{"n_layer": 13, "d_model": 160, "n_head": 5, "n_kv_head": 5, "head_dim": 32, "d_mlp": 448, "vocab_size": 1024, "activation": "swiglu", "norm": "rmsnorm", "norm_place": "pre", "norm_eps": 1e-06, "positions": "rope", "rope_base": 10000.0, "rope_fraction": 1.0, "qk_norm": false, "attn_scale": 0.177, "bias": "none", "tie_embeddings": true, "parallel_block": true, "init": "uniform", "init_std_qkv": 0.0395, "init_std_o": 0.0, "init_std_up": 0.0395, "init_std_down": 0.0, "optimizer": "adamw", "lr": 0.00341, "beta1": 0.9, "beta2": 0.95, "weight_decay": 0.088, "lr_head": 0.00812, "grad_clip": 1.0, "warmup_steps": 287, "schedule": "wsd", "decay_fraction": 0.636, "decay_shape": "linear", "final_lr_fraction": 0.1, "batch_tokens": 32768, "seq_len": 1024, "doc_mask": true, "train_tokens": 132800000, "steps": 4053, "dataset": "wikipedia_en"}
MLP neurons of a small language model. Each row is named by its layer, matrix (gate and up: input weights) and neuron, and shows model dimensions 0-159. Each number is 500 + 50 x the weight over its row's rms, rounded and kept within 0 to 999. Numbers have three digits each. A neuron's up and down rows have the sign that makes its largest values positive.
After each neuron's rows, "fires on" lists the tokens most often at its 100 highest values on Wikipedia text that the model never trained on. A number after a token or word is its count.

L4.gate295:609473476478533489489608435456494472560462517548477511497475603526577492471580546435551470515464477461460439469478427536483360421501442431434489454390515605496518473515412477425572498492529466504573504548505477528449416552494543457573512531403430468456452473478447479467447462473448450534517484469405445494501507492412493561485557496424450546610483420464539448461445464503438459468472505471515542432467527571574511517453472537565513519556510540591513463508523509462508461598586599
L4.up295:601492499626562481505557506529498530489528475385500432489485495505472574495561542499623504463470448511470475447535447528483379563492454510463452530411541545631434451485454540466493544528487467562569444529522483515432446480504432488454521574494463480467465537445522493470489530431447478451510597413491441527527498411546488509624551415486440535537555475560557545510407504430512458454528522451451535435372549567430523496484474526492559568502532434534481560495590515452584458498550526
fires on: "t" 30, "re" 7, "hip" 7, " L" 6, "way" 6, " o" 5

L5.gate310:552440519578449450510437489533498498510423471419502489534569502466438544500438553481507434542512614557475403541440498460497496544414515380493560487523520530479507496446589536505517481480512365452539552534517502460466510491541478536528412429513548530411432529501472425468424527527507483549568584467545574425551505543581558498510525450432520562552584461471582504481502446478532526602486453429452477409474559486555453436553474510578482476429483567533455477524516402596526623495531513
L5.up310:554573468549635462405476501581532536522528616488437565464496460495449469470490436541425437584537449522500426552480524477480565566489440449362469478513538462459507418432462496496479431533505556542456506465527503591503607466467562504465536533459480538495487517569520513558482485526418524527498521477554502614480492530492387591565518506496500542550530484484498476466515534572501530605542581419542531479398611506496457578476499523511454503459516531554529452521442505490538535342475485
fires on: "5" 40, "6" 18, "3" 14, "4" 9, "7" 7

L10.gate73:585415444657406490467509473535408491529422509482446496554441501531503467533559506521400536531552523473461579452440455572522420543431512568469469527530609493473414501417532518579475438463507500513471513510541597579506595484505495528510496465514497517509496477554557368601484463450471499554558431359432505564558544565541533401536473493525445498516506483541506524500385473486541482438469477540527497507494493512504488460471519432497453510494519490437476380432535523513520580502571462
L10.up73:451528596514398543551547452401479484503492566527471549521379557444575625490546595522486456385534471520543503447463506448473445530489522560538438474499448566422544496492504572490527538555506511592508488545499503505506472521642503488523504446546509498522413455471552483559492445555568549543492461428533525478472476533424529500602511537600516513552611459504429503453510525503484559560523552489575498512409497532494424549403572559448493532532567478541493613532474460437535521544493430
fires on: " |" 32, ";" 21, "°" 9, " Part" 8, " N" 6, ":" 5

L4.gate325:424433455513512525446508423481457464484521581584429511446481578461522492477584507491469426468527442481481403470492440524577552458466503432445507498499522458489489468535446506523482447477422459519436454480576398523451527464542444440472490624552499454505479555410443545518515476571498437536604506499510511463595505559379528514521433499466532606542470429434466505391393485557419541510548472475568488564544488563486511556486517438555461559517599537541530397452548481540449545576521493
L4.up325:466497529593553570452532414541490634453524511575543491496497468510467552526494490554462440473490508551544490469503492584659469527582441475503506561505595442502489452587475594532510482511536520532483441501372540564430497559501492450449523553563473481524467416461573514506468432585522469469612568484551394451499454575591487585511453485519506499522467423521421561461483506518519434514457533538493572590489477560475506493497489464546468577500576440561579474559509545555437526522562469
fires on: "t" 74, " K" 12, "i" 9

L10.gate141:506481472509466538522473485505626444509489515523554534444416531433546456508556515451517501458542450478553437473500461462465437428453564468526495519431360532392425542519480509524505535608480454529533489513554548388504498458572504529570420525472451475453555432534492549471560542471458492453539523437325521556519532506492435551557555499598500486535520486453478554460518458593458530463462554551484462565467420415382467517474471482459470484388509452515417576521550453448557549500547508
L10.up141:514463519450464487492464399559549541593506512547566473463529441556513516558478421424504548479604473486586554380472517499414612464513513542488512427458460512531478630451499482437474518515525464444502463473478530428477519571414456550528555650500520445459438620437577497461561463467492471521506534553486548455438472489457547480627471442495482416521534455478551591533525508520462528480472500515459443479543498507470447529509505563499456551501448476497624423395507526524548526546505424
fires on: "ilm" 16, "ward" 13, " film" 8, " sy" 8, " acc" 7

L7.gate402:562462493587490589570572514550493600596552494470500546460448477459428455523487518442411496591539471520459454410445445488507544517498534539445498524494418529408511449491503574603510444542503455552537559529564546484495566478497421579565526506569466543465482513534509627451391545404529566376493512517494551517547413493468521438562480503508486461506562461513505495449423460572515464534573503569475540516413505432489533491441447429539471593485525564546451517502427501482408555502490467
L7.up402:422508513550557493526494421483540480426478515615519475490457446464516523444563556462434518520458438503457530455524454586486512469481582465490459475535414542531489485499526502549453508432521524435615512495403563472448520450475559595407408504462541507460499501583482461407520429492495541457579422488515478461492449504435524490493573558568542587437416424568507413536531536435463539449531481537511493392467450470456596456585532489486522543456432534548419390481444472452601463521518555
fires on: "7" 22, " ad" 21, " sub" 18, "8" 9, "gh" 6, " con" 5

L2.gate94:525470506458572526485475409535468593499509540515488483527502478471503544476579487460523465565494575560545567518500533530547447463509608499420527492416475653515525525459544494480463549485525484549455508450459482565450469383373379421557517552438532540436536444471394545452457503517478400521498570487546556469541435530415500475484537512528403627500548453580503526462424517481406529562490494486527545492571510541506535495511590465439484478462551431557471418424531472519526501465523570
L2.up94:484571382524547503518554524516569553496487496550381524565501542467569501509511447444466510511546507544444522472466587444617445539592601465496609484466508559450423553475446479518521513574501472541475513443380538516490467465528509535470618489465569418479556511537478503496478471537381509555454521527614418502501440516485482551494476557481486415510501451464415566431462476498507493444420499530587501503526517413466528395521581461579499547476595481517444455453534524429445453455499493
fires on: "he" 85, "t" 12

L10.gate242:574475450592445563468460360484469505491636541554542508463487429442485509575522498435466500486524532534488477414482474517507400419417468476357552543563544535486472533426510449475439510514503528464545540499645548600452537540495427528461429478466429495401456476479508490546518612494543424419484480467475551617530518443482568508507562553481497515500497502541565458467561507574410506531567463508535534506505495510446507448471574463547467522540463568423444493449495515461473537493564490
L10.up242:463542488516528495564470434485519518498405496491472512548376448477560509499444514396453489481540563501508506515381469513543439428527516531569542502406527456526542479474475541516400518569506518488583507512490573506496478445473470445434486452459443531458491510596504434595508576548553429477434548452490528502435535425481602468602533435518401482482591437502547516555506538549519535459632489557458443574440561455496374439453506524548543572438543547436576503503505447564506485443524504
fires on: " spec" 31, " rel" 25, " fl" 14, " form" 10, "-" 7, "resent" 5

L4.gate190:450477596548480513478480520556497512416465468546504460512507537485473540500515445495579371508447418537497541485430531528467488501432540433506405453497465543499521563454479506515426479445534503477535520600524501557570534539406627497504465546440473460468475581451422480440525583432523575446506483587498507498573501513430598388592511490535510495513495541562547374421459457590527593542451478441456434488462496463413513481411600570504451482445486515472432545468560507555485507537473511
L4.up190:468587404622573461450549564530465483378468560513543382468494557528463534476533478465504412461484444560427482490484447493516492502513602531479477416393485540535452501454503481457546444513453492436451494506494574515535416538500560468503447540432430416485532451475546509449506530537507521455480428478420362442445500548462505537457560488466531497462611439499571459481441515540448527511598484412523430439557498535452482518475547507537506498570463537441497651415515506494510479522461489
fires on: "p" 100

L5.gate309:490550512454464472506515457569460504461500611456485496526487434504491578394450460496435469518517504521511360433527413482428583574454515393412587463534538555541481466404555570553428458523536373479468504541527524490522491488453589540588502499540433481467452480572450485523496569551511488569519472438582467450480499519578539510416491498436508536528479478588553478439546507499515525541629480479509493536521540550526470441561449494632468481555447532404542477521445467520567541440510527
L5.up309:572546418487490486469527543604565571416505490508517554452470541559408456473455511478538478576501454555527486494411583542555450580571503489507459421437507496549487392527477498558462410554437465492488571506518554477366455456523480525507480592541476473491491534473447600617493445471451490460562531459518434439442506574543509455510573568510559525548494491442506513438444503461462516536524525536471487497512472553594574419542480411495438494493461597545491489624466388507534501482558561
fires on: "2" 21, "4" 16, "6" 13, "8" 11, "5" 11

L4.gate394:464408410548523518527506509454415398475537512533536542508593422505472521544519428431526605543494534446472476521523447512457462496460567426544501550561486472428542547566477485478521445547551451540445470527487578521549523594498416546502526527506508487485470472526576501512482438493477426435600484459477436397518364502503560572449537474558517614522488519547499491493538497473506548473448572565420465491475423515501474505573491496535656484507512575461494379383512500476440547524509581
L4.up394:494429506456451482544423520469483547472414471526457493534570540486618483462584545495548519464505518591551561501546372382445471469577517551509456535464459455483490549464480439485324551483553396500439542480510483448546499477524444555464440501507497489451493493533545407498474517474491513483479498520473566527475508456420485481517476652501493523409462566447539468415476435493567463432506528549388594535492495444526432511534482530532491447470463613555549485424549444457527521559549465
fires on: "ok" 65, " play" 27

L10.gate249:514479441560518633498570499528485442512556600482482425511493463553500405546542560526477534501502514462501469515429560367475552494513503586513406523435475554486403438525467451568492554545436553461526459561524465556546507477487479466467509461560418561530520436557520473456438425511570517386506567481492528539528512525568466492400387507433583474472514532504566454514474481437512535515540545485520552493507565526462534372497494497501511545497484520398527414595491493444411499624540556
L10.up249:493526493551539456511538507574609477486416485553492544592467445485553491426544574527441482416506454445461526526455537636488434519505540522514475529444523544424516495535518482529510505528394574529529568479420384518528497501537506529559382452506489479556613494509602477568459463570487570500481528522455576466419541541489526373513537471519525433428464473504498467546527539466468541411519588534448494452479502447488493480517476443581528514508603522413438454552477584516475510481402603
fires on: " of" 23, " f" 19, " F" 9, " k" 7, "t" 7, "r" 5

L6.gate319:471512380540520475519520465563546540506478559509514511538525512552552416502527502530626453512539534444495575633545508403486508417441479417487564490457484489532495508461524505496463437499462619475597462521565489490473554444626520536553521448520534570393455510521541483528528507481482504456550592450435506480610410534540473552448482555477547697518441497445501457476488521587580501511421504522516480545541523549527554497547525486497441483467554438528508504506506485521520564611563490
L6.up319:495457457572491564530509451549517523473518618530587422493469514541472501482476503399516443420428509546491526534606513501483525486542458494436501566537507505521455469525549492437533431549507568404492491624529585525402437544539543394556535470484452507477484463513503510435471470487451508489513466467487387510488436556616588481438476579555453489517483375542464433479395507516531421499409419530541480527500525548487539348516596520433564558494527501453490527491510441509503478571497503
fires on: "=" 23, "t" 19, "y" 13, "le" 7, "ice" 5, "ite" 5

L10.gate180:441454466592499562480521465486492555475498477401501401502452521517512484440564496482493569432473478487460466516505562442540531418507414429496459543546542487557443491479451448439475514420573491478594556644480438417526565485487518525484491548456550550440474469472421504563432523413520468557563540499429579598456553523491431520483552567540485526534454538550469467470562528498542477475486482531520565494626508452547577388524531439611446414489555444516454485499597423556536538520472536
L10.up180:487445446523534519526542460526546592556466559477505433549448434513504494469503421497509549460494545427563481561507578518540521416517427530556490483413503498566483469551526491478480538506593517548546545516472429418488506548472552417480573482411491479529542461475456478549522421439502484531513509498476520490369538422552456530557570404481428517525381549591520508555574474506616437457501474547505497466631535426581494474504551396569443456501535450485519486537561512579570534528435603
fires on: " sp" 32, " w" 20, " ev" 8, " serv" 7, " us" 6, " k" 6

L5.gate300:588377453542486523593499481548480426575462524545510488461510440550437468513431486473518466618540513543432425474410522486463435473518531493449477514472594569555476518506566439413378514504521547476537547545535435554467433505551601511523469503482476529488493448600360488506442516521494476606459541442496500467464504452637599486426497489471517588558499536490546438468479463494519535550486485501461486359459480553468389477462448519524501508532444522519482487500514508434448562479538557
L5.up300:560533447530643484523534483550555542401538552539437604486517524479525523477458505535477523559519504440553398557496474542485547499507466441458509425494447444415492437502501523533502425504497481499459521500429503551539444452583568441524495545454417494540533513475517434563498538558459479602519463553576482443374451643528472546510464505618505558484499484509427474526560491403558463524488502451484453450504511544557461456446555443549441569598603559494419543526480499500500443391496472
fires on: " 198" 47, "8" 21, "9" 11, "7" 5, " 199" 5, "3" 4

L6.gate224:500531569470461560544524494541528599607527494531500460439452452459539394484503538501535648470504464458517408511437510572558475547547566542523471422476481492492545568481586434486529554472523512475533472559440429471465539461545470485485454512484507502502546322442411523545508468395552436432519470512520622535444582455521506502473532509581525496392440557546472470512533428517489564473516493553525518526514435589397476491490582486542457424546511487533569469513488467567529460520519594
L6.up224:544514494531524483432543514514535467541582426440483524503523536514458374569457524575527519535510518474542413507547488488486521531486507541503364487588458507578450458511542485428508510586584542542476414458572424414495473496412545447506609545444552608487471522457427467496496458467459451538515519452533630528429512437548514538547410491563505553533534593614497517532521516435537461521418479468572552468481566508499477547508455507426439474544431497406506488445504388560493479447546501
fires on: " sp" 54, " qu" 21, "er" 18, "ers" 7

L5.gate16:525483516557430533576511485567577439442504518445628562516545526470522590450515484537436516552547511524449370457436444534482567519472575450490392490543501513453451497542563492492447403538511463488489502515487565546512579510462465543484476489497473555532345461484506468536467579581532482496529525397492451482540379510528572496450619484460517544563521548538628493404546448527559511471503476449581491500454538493568469389467447532569527446499485547506422496551499478548514530454513534
L5.up16:486461516487543500492530441523472511491440446507441516378476444449503474387493433513464498441520502494460407486446475496485450514542523544472556492416543500445471430541530535512488489518461526493627548471594507455475466578528515520421488566414481468534522364520450531510451483532519517530533515511509467475451491578595571553564551422548495464479563548420493507593490577541484362560528562521623451492471550466544484488438430543536538569624573570546460437554494494540523448525544592
fires on: "9" 25, "2" 21, "3" 19, "8" 16, "4" 12, "0" 5

L6.gate154:465432519523585616459438455457496529562457505576505577449450426568452435487506510439413548527556446549406513426483542462484554471511546490505490487409437507504557538448499408565446465475481508550533401578476550506431525484518502530430488587474563493472471434539494521556492409516568528476569468462499610522587468444461542440521610472533555445458351503579502510523462486545495520573515522550540530483599482496467463433497458450531411501395531489527480444467457510592532525488497478
L6.up154:425489545430525493429470554505519509494486503437484489446495549448568437496513490493516608606581437450463510473442486522414454465496647586481421576529423402476499439459500465497469440494566440526567500501545539481522495419457511469475639539472532563486510549496489496447420548513437529447573440494526550442441440523428475486488426498541443548412504476495544483532508450458476427502588486344533562434414539503537538496507513545456471489532477482539427526587401487561474495493510445
fires on: " con" 49, " per" 45, " sub" 6

L4.gate299:586451531510424566434539496574458557484462582552560445530484496517551506519551483452477455479518435553436434422438460518499531484439426493510409542510557558499517504481526586488502473474444508512331520522472436469392564493533544448425506558531496442495523486497507523506529475505416390531534528425600443460594548491585544466449541503492479474588431592451497423519511478520480563556550487441534598484558478549526492482504539457528442525460550519467584586398451465430572465523440514
L4.up299:540405593642528465412480468516455505492597514562517483591463565520520558453480444507486527484509494556432486441474408451569469536524487566537452498643599517483512513517480608458452424413442481437379471454424507440490500464523527513439513526542569466454473517392510467463541518588509431534540566507557441449504471515557456549508468490582492443532499542478462419414513494549550550548561532479468564519494535472598517458451442513583462566483559576534533500488524509550486493525459532
fires on: " K" 100

L10.gate187:411481471462459571538477474465470522477527431376530490534476591506599507484570518500576485536460534525550521502407469481452433485488484393476482536487455443554463469491524513508391421481536441559566508536538463527564393475478539516522530499572474509435449430433515476593501516474540506500521515483396523435577413517488424532475485569557483494532500510516454480426593365565524507537554506415542378465525524486586450379428489514612540540443497525469463522530537500566439515480545495
L10.up187:480542497467445460511503532562528434536592517578511488475573520598556481537489476488486482564518470461456557523467524496538634539556512440512537469508504537487517478482561483469540460519574475514430486463477600492476533512505445512449437546558518533543513585473581429512528444453557575553492450498577468552413515512490589479582572508531492450408481500493579447509590494487473480527465579514582465507560445542551590472527513509518519552538407448343574467486349515575392519436551452
fires on: " ch" 22, " Al" 11, " al" 10, " Ch" 8, "|" 7, "rit" 6

L6.gate255:528489555563480471378487464499452523492550575523445499528523535558502534476565479537549566453488353448542546558501434499573560569512520498520472509515462501523509506581506444470437425419515566524495420486462548405532476519528519647427501519485555476473611526525553580544490462505600602500503505470500609615532548552470504535434547568600483463457521499505489400476547504522532527471626467519461481578549439448550543431515537492509511533508437489491500519509536447600487526505599492
L6.up255:556525516434482521490514582528549605456502555460470538462469556517362490443513512501490462376515384524409451488477528439551479604506526478458482436501509528523478403550469517473481461438580562538468465558470542486539482551504452566554473555567449445556455582503475496500516467486540491533618409364577474496533493474498449427454521491597516489561478506535467556504524514511570444491442497542456445622500492415416579494478489396461467539555481440453491434483467464540549495439551545
fires on: " A" 36, ":" 16, "ed" 10, "ain" 6, "k" 5, " found" 4

L4.gate191:460534333540457523468498532525596491503521479555567513470489602425392523444528592504554518467481564517458515370514480534499542475531504497493425440410405511571474434442529510511509487489418535489492487488516518494515547522404466497465532565493472461376583594488418523479485525526529578459478511484494434467551512540475497468477551511477499497372373461492597510452495489464433619605530478508528542536530494477498486496527427494453444554543519530494611501524493491530424515592474527
L4.up191:425503559517565508463494538539490547503500484472497576536508515568503513395536482600517562519527515568491564498527573534569511531467492458517538452488572446551550486576472526581394510462561473643545517573396543457576491559516394489447508444485562428557494582509522425532436558470529522505454583453495464526543465537468536578504514557398579538519464483476476484486432492509420511513460460483502567456466472564523407472504489477484451508405437514444537406504559417500430411389424487
fires on: "at" 100

L4.gate203:591460439575537462428425578527418489490438506538460504513486607476455514513549519439501469509529477460589541574479449492509533456488550484448489441479504497543589490389503424442480448527468465501492510608465493409445430504439436457499475477454500451512487565460412452475522521484530495544508519474489574551540562480553454513376512448572460468477465503493536503397450442454480469547444440506454583623437458542559576460531535529528464508445531632539492570414565556599525519543556454
L4.up203:617555483468540487475351470512547486521493511484536417423491457492520419436492516454497540478479623499457434544484534539538466511591541501514564431517465508517437454556562513517493537504566449471472405505435606503483548419478538536551461466573524401453539482558495446510515479665477396537457490483483534489521604512530430538433505549474589519462485516546449480544509608548493591507407438471488554485502512479437468489444490486521484423418564481444531444485580540491517485406516531
fires on: " s" 37, "ic" 20, "c" 13, " by" 12, " M" 11, " S" 5

L5.gate124:541432601425533560567462515481422511459495462485511411584507534544510451513434457437545488527541499487376488623455499549485490500546452422482444561510454599550582531474441416523470508543462452445437525473424545468512449542497471461441475512492555524451515559471507578444461561517467467500590470532473492458521421489472502445443470550494548534480592543543385492481433464401568629536480423437463436466436552543548511543485476516569521484505516528569411506540467466589543578503459445
L5.up124:505523547583398570512488491488480515487498424474399515456565481436585369442507535466469508537489487586518480518559417542413420499491431441423524478489486572532521394483522555574476496476530441597503512557463583492488428506474429577504554503554514416478458521568510440473478493477487511468455442503446545531507452475479529464379584538390588519468530486519439475501445466469494550594457570502512473469490493519490495499431518467540598491517446428520569474506478423675490519447521513
fires on: "2" 24, "9" 21, "1" 17, "7" 13, "6" 7, "0" 6

L4.gate231:566514466529544484462475529594487463507538502537530432521459557473535442441455517459549503529523579551514519527498487432553398495532589587484540456479487614553475517428422580481418482516472501433534479528484517461489538463527518571512569475529507560542502615474527469358547573583413477539446532540512513519538524457521494441510501486497491575439575494498531410435450480548517493500460423449550546543432421532611479484516464470487599513396538608605436512413422520482454526572538531
L4.up231:524476511502497475618475548400489482446528409473537521493534452563584516501475492573431542489509516572414450574461429572470462574561542550579509486535492450458571535543476558514426513480484387493483520497463565393477434459506553530513500516524516529577472475532466472454485510540467597487461451416470492526471536475470506351518480513509498569511515544451552444519469518384578545573492428466529593504500525545517406492547377550525495417421512534550499518507563451524606533492608547
fires on: " S" 60, "ine" 16, "H" 6, " by" 4

L5.gate329:485479525463526562621577473528575507427578555525472552519528610550536452475525451627447484629449517448452482477496494471573444557470459456488476455568506450494481446538571423599500493526516515543472372508543496436434510482537472570479539533506546471472450520541546417481511488511591461473502521495503506454473494542523558539491606498441503524465433547496444485483571458427447597582583475487560363437553485488534479453403585477584470472558466531484437516523535489512467512445446458
L5.up329:475518498541460511488506565504536509523488518512469445565573502452628500560511475543453536456556480517561560501472558522513450489388481476511466394497412447453482455559516545505582566429496428428529471475536464462488437477491505497394429588445430581380472461517497473615488463509480456505558367501479508539533512531457470394523505486554554483466498489472509503453530451431520555473489534487538506620511447477647469481487553484501467404595482560468560538523353516539496527437498519
fires on: "d" 18, "b" 17, "|" 10, " ch" 9, "g" 7

L7.gate0:448554496513496616440499432512488519428526492521533434516449522430509508449513488522456471440505463496319511468500480526490510545482469499432466469445472506496490529485546463546440408466508534474581521543463414460558511500417568334455500471429510605480490442462417426489479505473593428497517519498495519521454447555566601550471432654514437498541499515573449535488481473470580482524477537421537476473544505560434512427475603536536497407549526510441468443553565478519504440456525548
L7.up0:476524405521554565437593519491499520449561500542440461462501572440574503514493413444485547497521465532407460468484458540524530563421461519428413429454427513500492525517648462507515483543517532485560542562493378503532506507403571407460537474379456575510450434475455479474495542533566487482544436386529533548441523536575538519483495514453423493504506501538491572455469486436525415508459567400566474422481520548432521481476550507534529481555548534410407525462532496544429468509570547
fires on: " sp" 51, " Sp" 45, "p" 4

L6.gate61:496502522453439523472599404470524457480485470542599486488419605461441609463522480497482453499440415524533460466480466560514517494485444415506568465418479464592530524575577512453424440471547459551510499647479471457513548564446418502494480546609457481514514505503533495497450578520499597404525543395445452481510500434557538573532408531528435452486451536489536401442449416538469522523429483531521497538562488484569470436482381424501522468481542547501500523516560496507502529467467569
L6.up61:538456475441481477423616576473540454620519458566511499496507531421450533505572520564480577527470473442528476553418559603501531486436463593495456514519565446554638511565441532466527465488539515554488506482407530488459598596484547547483470485492570537531559502516479514517464539466555463573491479447428454531582460529534548536607487473463569595581558530504470506447352543451478468511501432524559589502518492522509422487510516435448516430513504499499569549452486533446441443548441489
fires on: "eat" 57, "at" 41

L6.gate396:503453542559528491508458484538436441552551483444598619425462517455483507441496520526501616413540577493441463501485447510511548509595586563558502541480524526379480539466479541482496480440553530426422497510520452493510453493497495481474499486499578545465457486487476419448445470447532508423565530513492487444468476428562444508513570550508483613520492476477565425495514413532498548524475491508509499574379397435575407532466564501512501572504509597647506494489564515447413604534502476
L6.up396:526573480489415503510484478478485452457436520557382521501501555487554502558501530570575601471551533503553558430551458477456468455527571478480479517578443476440461445563572555588566534501558508407433524527539391499521397458400523452511538399505526515426457484490474405474475435419490459561445542544558578452488567477490517610418523518477518551549511470540615419477499529376504506478463452507437464522436491527495537480538519461505574487522477565406541462499519517439434515561540500
fires on: " Ph" 42, "ok" 39, " Ch" 8, "az" 7

L5.gate123:464395422509461493442579522509520483512625503587436443512487461489506505476501483487530464455467406500511476499594584440524595500449577416488537465477451485546506532458435485456451392486456499558576418512582490510551448497593501544508516478538544510570526499486520500511533482613566557496515457480519559455570397522453498473451551539483561471520544451527450389486629486518522512451588555506543516554528370456426548460551539414516558514540527439495499498485619435500524530466440522
L5.up123:486495532556625489486468538486617555450502452551486459482457488477461459533516523529521496386490585553516462606527507526515499541473584463454408552566558421512512516418578495550538418531480511582570499517425566512439513547500501478563535443459515492475517487461506459452528509485591456500478478492623549601434553557510374469472506460569428491503498467467550503461542540516567480526430492535454529503488477525544530442552555448552594441511520396510508483451587503512507515450585667
fires on: "g" 44, "m" 24, "is" 9, "ed" 8, "im" 6, " found" 5

L10.gate378:518523529521406522444526533474529457508554570575417535454457502601496491451506515492493538487535509531516504505499504586486551550426557410562498465604604500586498531491502555574451376466510456507530358537500538473559480448512574496473506521520532574531474438517461479570400588520644566537494536472452523455497540475476516381494467512563456520439489491586427515481468449543489522478490485512517516546416454426496484394532496562572498495519497487362495541564464542579465482435449558
L10.up378:462465644538478487542445459490444467494447552484554541463507494463507556461538425522506411467508472505503556384555436563545457543431470517422451522406525518498529456581501489502487564569492443508557549598514508521495406455510602513477454489452439541511493550480524480545533493540638505472535539471565536543631587473535416449533514438549527450476512515542562549484525498496556569583600559448531421459371596497470519422504531580456502528472478561515455495451497485535584497457504520
fires on: " |" 40, ":" 9, ")" 8, " s" 8, "che" 7

L6.gate233:428475506571489449466557455559497480503420491486594505521538532508454568517548455461502453479468517585471487559542555609405499537554500471454534505529524534612513490530450500526406553475561515490477537508442556490508454446390481498564442628447498485523470516494461545465526649567442571560488425614460465428486494479504617435485546515452474565498535595492428494465487404575543452577449453484437519537475526582463494502446546501525531476441495486582466508477416519592544512568476528
L6.up233:472484521426386546584513511532406451585502460495587518527468549462476558530580499553501511489475502545470546507501512486420463501470494461505505412510491364525475360422393492464462514507445521550565552458412457571492514533507432473457482424532590519527462642498570489478538451466520519455523499460448544430521427443496511479494407499350478484475530585432477568461456516527510511486562492516527533540528499563601451569444497530505436459563452526587511482527500552505565506539585478
fires on: "2" 42, "an" 23, "3" 10, "ed" 10, "9" 4

L10.gate43:532437448650395545393502404502395560443546531530473473445472464539456488543488513523498537468498511434402479526458498462485434499512569520558485521504504618462469557451492521555533472503502566465466473578547504507544480473514554490511496579521485495570422488483547450533423491620544476480602519472539525487460575552485507453434488585601434438459487532544564532483463455523471470568564538562489512439443558606511439460498569528578483482531483467411415488476479453453418535591537444
L10.up43:480507504514540580485420479490527581500474472488496489524454419579494575549470447521431510437530421474478505376439536481502518447505521515486533545498532443530379539487477455568546497516532552481529488498441464425569513537514511542530508534478474449558461497513532454537472525539517500479521511529498546466502533562587535528575441431480455362406460564440508563474470512534424510487571494630453501483489486503500418510450594394625458607416603503464396526603535490488492488506465626
fires on: " of" 27, "S" 11, ";" 10, "F" 10, " |" 9, " F" 7

L6.gate265:534467549600545561528451446562585456520424432441490516469450499515482461490525487513500544562521521617540545446567504491452526465518568446443472492551494537506405396515484454431471417602450524526570430515544577463434518419526430526520546486513491493439500472596531582532533543466524392454601490563547498486558513488579405495527576447467437522526529395544502535479538454543541478484545447558539488416479561511514504435522586518574399548540446475545481460559437450539406475530477501
L6.up265:468461496436515520429570576477470476461463502466479555541388473425497509519515552472482462539522494542459544419477432552467570532478619539515484480492476497512525444419428449444537471481472577522543495465417481534476583431479492584399444473423530591454506575423476500526535498636493531462507499487568537469525518502441496547522429582532434550489507480424448541534488459433489450512553453446492476548472521524377513535476555558557536434475591469578399622487528476542473498579464384
fires on: " con" 34, " sy" 24, " b" 22, " sub" 17

L7.gate320:476497549520548491462490419534494505398535533502609475494399430546452547581459475503499472508473546542564523542526499498547436575556457484388440449607546592512441514518515491493405437422445443548452547464564482507501475432451492563528515554418466497521447389493523482552497572573600488486643534458453411411566587584495577467462464492517526533466461520541469431488516606496410553545514467495560523580502525580488548502555517515523490509556469488512470439454529490553537500449522496
L7.up320:446492547498538513498544420537591606349487480529634484439430499497539532606443506449523510522500491454538619495505416521592457565512480492546514456538544616492450519570582456533578484469438415513443526471521526535466447428438460459456392574419422491499492450407547455518504518604551505454516513480487546539461481554445475505509476407537425474425512525503514428493470550512520526511552482513412468523506509530524530473531504521521448524557502538475389527530519526513587534402523463
fires on: "2" 21, "c" 20, " ro" 17, ";" 15, "3" 11, "a" 6

L2.gate235:504446496580530503397450475571488534566590508499430444455389445489478495462505509442550521499455519544478553487481454592512476482539557469508475444458440533474451474531578497480523505506461503428494460638555412388442426469519484495525438594536489503517508455482429523442431513479626408486516491485487548588483481488586479514535505545524535485544498426526417571463461477499529481465428531480544620493561426581539515565576460491488449445569524446543552518535531351581499472498537440
L2.up235:511486432491479528458488423496457479482509527520536485536624503482466410452499490461613582524540452537512495451535487595500500547470512573548476452574499526522543570502585520490609547498425507427511498516462435430507534488412484489485535528530510587538462404523459476487516383457522400557489422429537598484461475510531487513514494497525450566460442571461501505506462569490587583437464502481575548426619531550436628515506502509540476474516445509443560475542444469496497398407612455
fires on: " sp" 54, "ell" 21, "ter" 16

L6.gate162:537518459504516527467592513409504442493609497475490489486549580557527537581461538442558589475482504540462515551508447522497569504567552518543459367499489485502452499437378440429409502390423498445452483436419567465521418498466573525538588434445523514485521504462453492449516509535545480442520522426552504510493544480474621473454555524620522508499575590489578476457504454486383464506515456521449481561466511506510510533520436593437443529529542507539464368546516472507535502468525572
L6.up162:431490528405457502487475499507569443363422510474501578543541516442524443483586512520512522491461510523420596509472529515555518514515439506504535544497526485570437489496427602488525538542468496388484457399594502501526426482517502471501490521518568436556571525450513482486545479493501491473468464564581527579516540398534525583457475495468503519537429521514495553490618426506465531439557591501474400436528563403574493487571521549503499562575517535370528490502474388467442539428578548
fires on: "ous" 53, "ed" 18, "ious" 12, "ished" 8, "ted" 7

L6.gate3:538491470516498627571475466616441496455577493465472520479490507531426452478479533497544439486536434512526563431521468436507510531595472454591406515524466550524446467527442467542467560503503482444544469510595440499538475537446513508578514472538501486509438407559588533467461605504446481423550483440390486492535585518570544575448490495508461526482462515500489377449486476515468451547546468531450465415532570542408531495507446516542610476462540474444466418465452382532388552531508570
L6.up3:531443412458474531521505485495501543387448562608564478530532530557559504402493534471470498615527536514549574513595503475536514518586539429528473459441479593517497525560471449489483554612429436515460560480489571570518535404496522455532528511525504480511428457458525450405415461490552484477513507450420456558475514473460475502496527419484484546450405519510404445549468510484516420560497503534531558453610477488538641471543492450476504537428512367460461505482419461486492485510568427
fires on: " and" 37, "2" 17, "." 7, "3" 6